Part of a small language model's weights.
Size: 20 layers, width 320, 8 heads of 32, MLP 1280 SiLU, 24.3M parameters.
Architecture: RMSNorm before each block, rotary positions, no biases in attention or MLP, untied embeddings.
Training: a variant of Adam for these matrices, 7853 steps.
MLP neurons of a small language model. Each row is named by its layer, matrix (up: input weights) and neuron, and shows model dimensions 112-239. Each number is 128 + 24 x the weight over its row's rms, rounded and kept within 0 to 255.
After each neuron's rows, "fires on" lists the tokens most often at its 100 highest values on Wikipedia text that the model never trained on; "fires after" lists the tokens most often just before its 100 highest values on Wikipedia text that the model never trained on.

L3.up67 [106 105 118 122 142 136 128 144 113  84 118 124 123  84 183 153 121 125 115 104 127 142 137 141  85 160 136 121  79 115 105 162 162  99 107 131 102 137 139 135 136 129  72 171 130 128 134 118  99 134 156 146 161  87 145 147 128 154 108 133 112 121 102 106 121 148 178  84 125 167 168 107 119 130 135 108  95 136 138  96 146 103 108 141 133  92 104 128 131 130 132 130 125 148 137 139  89 115 119 100 131 122 100 120 146 174 127 136 104 135 106 144 133 164 135 163 185 178 156 135 131 151  84 145 100 159 163  94]
fires on: "n", "est", "ze", "row", "mit"
fires after: " E", " ", " inter", " Pri", "E", " g"

L6.up484 [154 106 106 135 131 155 121 101 149 150 146 160 137 184 136 138  88 179 111 138 146 108  78 171 138 100 111 151 151 115 117 136 106 167 127 139 131 104 136 128  98 115 131 151 112 155 150 124 145 124 202 124 151 135 112 135 130  95  71 123 186  87  82 103 129 122 161 115 155 138 169 209 150 164 161 133 144 184 124 119 120 124 125 135 158  91 128 125 128 120 131 145 118 147 137 126 125 132 116 125 145 131 163 126 110 175 147 125 161  95 121 163 126  92 116 151 105 133  99 113 117 171 189 129 146  96 127 127]
fires on: "us", "ic", "y", "ly"
fires after: " ", " R", "and", " ex", "x", " C"

L3.up348 [ 79 149 171 112 152 150 139 135 147 138 107 216 113 103 138 127 123 114  86 128 149  83 179 163 163 109 122 150 143 168 120 126 141 111 143 129 140 148 138 123 158 109 116 133 109 158 151 169 138 149 109 145 111 154 121 118 153 168 137  91 139 113 124 115 122 147 131 128 127 108 157 143 151  94 141 112 106 141 103 106 100  99 108 161  37  82 134 119  91 138 159 146 112 118 128 124 125 124  44 123 176 104 105 147 118 106 102 106 161 131 109 175 132 167 111 131 160 114 104 126 130 117 153 101 101 128  95 102]
fires on: "n", "S", "q"
fires after: " U", " K", " (", "-", "s", " E"

L3.up260 [108 158 126 116 130 130 178 113 118 149 128 130 127 119 104 124 154 142 135 126 139 140 107 141 141 135 150  93 128 122 145  85 124 128 123  86  96 142 116 127 125 140 113 138  94 127 136 182 132  93 129 112 116 123 138 125 160 131 127 134 110 157 116  89 150 131  99 174 101 140  67 118 111 144 184 125 129 161 109 155 112 132 123 137 124 137 126  93 127 120 130 116 115 161 109 125 110 117 108 103 111 151 158 105 117 139 118 136 168  89 122 124 103 120 136 149 155 156 138 142  93 102 153 122 123 131 137 150]
fires on: "er", "am", "al", "th"
fires after: " S", "c", "s", "n", "z", "er"

L7.up193 [155 126 150 120 142 120  90 122 118 145 158 162 120  85 115 162 126 128 139 101 120 145 145 157 106 108 113 160 124 127 145 140 114 161 136 159 105 107 152 126 132 129 147 143 132 127 174 133 151 160 136  94 131  88 114 127 116 159 106 126  95  88 101 157 130 119 125  87 147 104 138 102 120 130 139 130  94 119 140 125 127  85 107 120 138 138 121 152 116 130 135 166 133 104 127 130 100  76 121 117 123 111 139 119 155 112 152 156 147 173 122 102 134 138 151 173 120 143 108 130 163  98 153 111 157 159 122  68]
fires on: "l", " ma", "at", "av", "dy"
fires after: " the", "ro", "y", "ho", " he", " He"

L3.up738 [129 136 115 131 133 115 135 131  93 145  94 159 116  98 185 117 148 106 120 105 131 141 116 156 127 153 144  92 139  99 129 126 133 147 127 129 121 103 101 120 146 150 153 121 111 110 103 162 123  97 145  67  89 189 142 157 138 128 138  87 108 160  87 130 131 152 171 142 147 113 166 150 100 116 127 121 105 164 132 139 110 142 159 135 117 136  85 134  95 162 157  93 166 129 140 121 144 134 110  86 180  86 101 110 135 149 136 114 152 104  97 150 155 122 138 151 127 145 139 140 135 119 144 113  85 105 100 115]
fires on: "S", "q", "H", "tra", " His"
fires after: " U", " ", "-", "s", " E", "P"

L6.up56 [111 182 112  90 149 160 119 125 142 161 119 119 125 171 113 144 168 148 152 134 155 113 108 119 132 118 122 147 110 109 139 109 138 111 150 105 119 139  96 142 101 111 132 154 141 105 120  98 141 108 163 101 128 137 123 134 147 146  96 112 129 140 187  91 130 105 130 136 159  99 117 163 117 131 209 122 120  80 112 141 112 157 129  75 141 132 153 135 120  80 130  89 153 120 114 128  71 167  77 130 128 108 125 111 124 159 127 126 117 105 131 158 147 129 152 101 146 171 173 106  51 137 137 172 147 156 117 137]
fires on: "fe", "n", "m"
fires after: " ", "ef", "-", "va", "U"

L3.up877 [ 69 120 124 118 151 172 105 134 142  96 136 139 152 131 146 164  97 134 139  93 110 114 125 182  89 163 150 177 132 128 155 190 137 131 123 174 117 142 116 131  68 126  95 117 115 133 130 170 107 128 118 116 140  90 171 135 104 137 126  89 109  98 165 122 128 151  91 103 122 142 124 116  97  92 175 144 165  92 146 100 164 111 139 135 147  99 102 196 116  82 143 124 124 141 109 137 112 150 158 124 164 138 100 132 126 164 155 106 109 122 114 141 164 122 143 135 137 121 193 119 141 145 135 136 141 114 145 112]
fires on: "cu", "as", " of", "n", "mit", "fer"
fires after: ".", "re", " ", " School", "E", " trans"

L8.up650 [174  91 102 109 130 172 106 134  89 153 127 164 147 126 169 141 115 110  67 167 133 146 113  85 167 169 119  98  88 107 120 123 145 108 152 116 131 135 126 121 144 124 106 153 111 109 113 149 140 129 136 102 116 142 150 127 165 132 101  90 132 140 179 112 111  74 139 139 111 132 160 126 121 124 119 137 143 137  98 157 132 132 128  78 121 164 122 124 117 143 118 136 124 119 186 123 136 134 128 170 147 125 188 118 128 133 136 120 170 107 151  86 152  81 105 128 146 100 135 131 141 120 128 127 143  88 162  69]
fires on: "ic", "al", " 19", "ute", "line"
fires after: " (19", "un", "min", " ", ",", " m"

L3.up644 [117 154 140 159  94  96 107 127 129 175 153 144 161 137 146 115 117  92 123 127 152 116 157 137 138 127 113 132 115 146  94 103 153 129 131 114 165 151 114 121 140 115 194 163 123 111 140 145 119 117 151 137  94 176 135 126  98 129 121 126 140 122 167 181 135 105 119 115 127 101 155 146 122 148 129 110 129 113  94  94 123 171 111 141 116 181 125 126 132 140 120 101 125 146 165 124 165 144 138  89 128  95 124 110 137 125 144 122 160 120 124 161 139 105 101 127  90 147 104 117 104 106 142  88 140  97  73 124]
fires on: "wa", "fin", " Mor", "aff", "st", "ning"
fires after: " ", "-", " pa"

L6.up1219 [126 160  91 137 124 168 123 127 172 136 116 100 139 114 145 117 102 121  95  85 134 139 115 158  99 137 129 155 122 134  78 149 123 116 128 132 151  75 177 124 159 128 126 100 143 124 154 123 148 144 127 112 116 148 164 137  98 124  81 151 118  80  80 113 117  97  80 107 134 136 145 135 131 168 127 121 141 124 113  88 150 116 107 116 135  69 153 141 130 109  84  96 134 187 148 119 106 155 113  72 128  90 116 153 110 124 116 140 123 120 108  98 182 137 134 180  82 150 142 116 110 151 134 127 146  94 151 118]
fires on: "r", "l", " L", "n", "ten", "y"
fires after: " ", " C", " R", " c", " an"

L7.up1120 [ 70 160 143 136 127  93 110 104 150 121 151  44 110 158 152 144 147 143 137 122  92 120 132 137 146 123 122 101  95 117 181 123 145 164 150 111  97 125 136 145 107 139  72 126 121 106 129 151 137 153 135 158 173 103 139 131 160 106 138 120 138 117 115 139 119 172 147 149 104 121 160 113 155 116 139 140 112 114 130 105 182 130 109 132 143  86  89 144 114 133 139  83 126 150 159 129 151 112 127 118 114 134 103 143 153 119 159 123 132  98 133 117 108 139 124 146 115 102 114 131 173 152 159 115 104 111 159 112]
fires on: "-", "z", " N", " /", "1"
fires after: " ", " Al", ".", " U", "cu", "n"

L6.up679 [151 128 153 146 151 144 204 134  97  95 102 168 125  91 134  72 137 168 166 136 155 119 129 116 126 161 141 124 154 148 124 151 150 154 112 107 129 149 154 134 140 128 161 153 119 140 100 111 167 126 114  97 114 156 110 125 138  93 114  79  99 123 143 157 117 119  93 128 133 152 160 137  98 116 138 113 119 125 143 136 135 164 135 138  74  98 119 165  84 139 125 181 115 116 103 131 150 143 195 143 158 128 105 113 130 142 110 147 189 125 121  95 122 132  98 112 157 121 120 146 120 120 120 109 115 127  98 153]
fires on: "st", "ur", "art", "ver"
fires after: " con", " re", " Con", " ch", " Mu", "re"

L3.up563 [109  93 104 144  96  91 155 131 107 194 117 113 119 119 141 119 124 118  89 137 165 147 100 136 110 126 148 136 118 102 100 105 136 122 112 110 118 142 141 116 139 119 136 150  94 125 117 107 167 105 112 126 119 134 148 126 111 145 177 162 132 123  95 150 150 111 119 160  95  97  96 138 133 116 153 111 135  88 122 157 138 135 151  86 112 192 102 118 125 150 131  97 126 107 134 134 110 103 126 119 127 150 114  98 138 124 121 143 129 120  85 109 148 119 110 134  48 157 113 157 137  80 171 128 167  67  99 121]
fires on: "ga", "gi", "b", "h", "aff", "c"
fires after: " ", " P", "-", " se", " we", "\n"

L3.up930 [111 125 150 145 111 164 156 111 132 160 128 188 130 109 132 161 133 105 139 158 148 116 127 188 120  80 142 139 102 110 126 109 142 120 126 141 133 112 122 145 110 147 113 185 117 134  91 141 114 151 160  98 122 168 118 111 131 162 140 127 120  69  87 119 135 123 160 104 135 126 147 125 144 109 159 146 136 183 107 145 122 122 113 183 106 113 117 119 124 129 123 112 139  76  98 124 105 136 144 131 137 115 128 127 138 103 130 134 156 152 109 147 147 113  83 142 129  78 124 131 140 142 142 118 105 124  73 115]
fires on: " S", " &", "S"
fires after: ".", " 0", "0", "|", "s", " U"

L6.up664 [163 122 183  81 141 151 139 125 184 136 142 201 118 127 168 158 121 105 130 136  75 121 164 165 166 108 142 140 134 134  79 172  95 106 117  98 119 150 140 125 109 138 145 136 137 191 117 116 152  88 131 121 123  90 170 104 157 138  81  83 149 130  89 111 150 131 127 137 100  99 126 168 106  98 117 130 107 120 140 131 137 143 160 136 137 153 111 121 148 105 134 183 141 117 157 133 148 126 139 104 118  87 150 117 143 186 125 123 170 130  93 136  87 140  97 155 110 127 128 161 125 157 106 106 117 113 109 148]
fires on: "ab", "ge", "val", "et", "ub", "ha"
fires after: " ", " to", " do", " An"

L7.up1107 [131 108  89 159  91 145 118 150 114 174  88 157  97 133 195 103  76  81 104 156 131 119  88 151 118 127 106 140 153  96 102 118 151  92 127 116 142 167 119 122 177 143 138 111 159 159 160 148 136 116 137 171 135 169 140 103 123 120 106  89 126 134 142 117 143  90  95 144 128 108 145 133 124 129 104 116 117 167 142 157 112 106  74 125  75  93 135  96 131  95 132  89 115 132 122 125 119 126 158 107 110 176 176 118 129 101 107 100 121 108 117 116 162 105 139 136 123 144 128 139 130 140 127 113 129 162 175  99]
fires on: " and", " |", "×", "it", "í", "H"
fires after: " ", ",", " R", "R", ".", "s"

L6.up1229 [154 139 127 143 136 128  84 168 153 124 141 138 142 150 138 142  96 117 112 113 114  86 172 165 108  99 140 139 183 173 103 167 133  91 110  80 132  66 125 129 132 106 139 119 154 161  74 105 106 122  85 160 147 160 134 116 150 122  87 148 135 148  87 134 119 125 112 133 118 153 148 136 155 128 148 129 161  86 131 132 155  88 144 140 103 125 115 113 153 115 133 126 130 124 144 132 138 122 134  89 147  96 137 160 152 140 153 127 150 169 116 124 135 139 117 124 158  89 135 142 122 131 107 145  98  91 152 166]
fires on: "ge", " |", "et", "lin", "val", ";"
fires after: " ", " to", " 6", " re", " 7", ","

L7.up324 [119 107 133 121 143 153 114 130 122 186 142 141 111 167 168 156 107 103 138 120  90 134 142 159 101 192 144 151 104 133 144 131 126  91 114 133 101 140  90 113 126 123 144 130 142  88 103 148 136 121  96 162 161 133 172 108 100  98  84 126 106 109  81 139 128 140  81 115 124 108 136 100 157 144 143 159  99 115 147 123 142 104 105 145  80 124 125 116 130 103 171 103 116 132 130 123 110 155 144 137  95 115 131 128 110 115 163 123 132 133 114 107 150 196 126 147 100 111 183 129 155 177 166 142 121 151 170 156]
fires on: " |", " I", " And", " and", "it", "s"
fires after: ",", " ", "A", " Un", " un"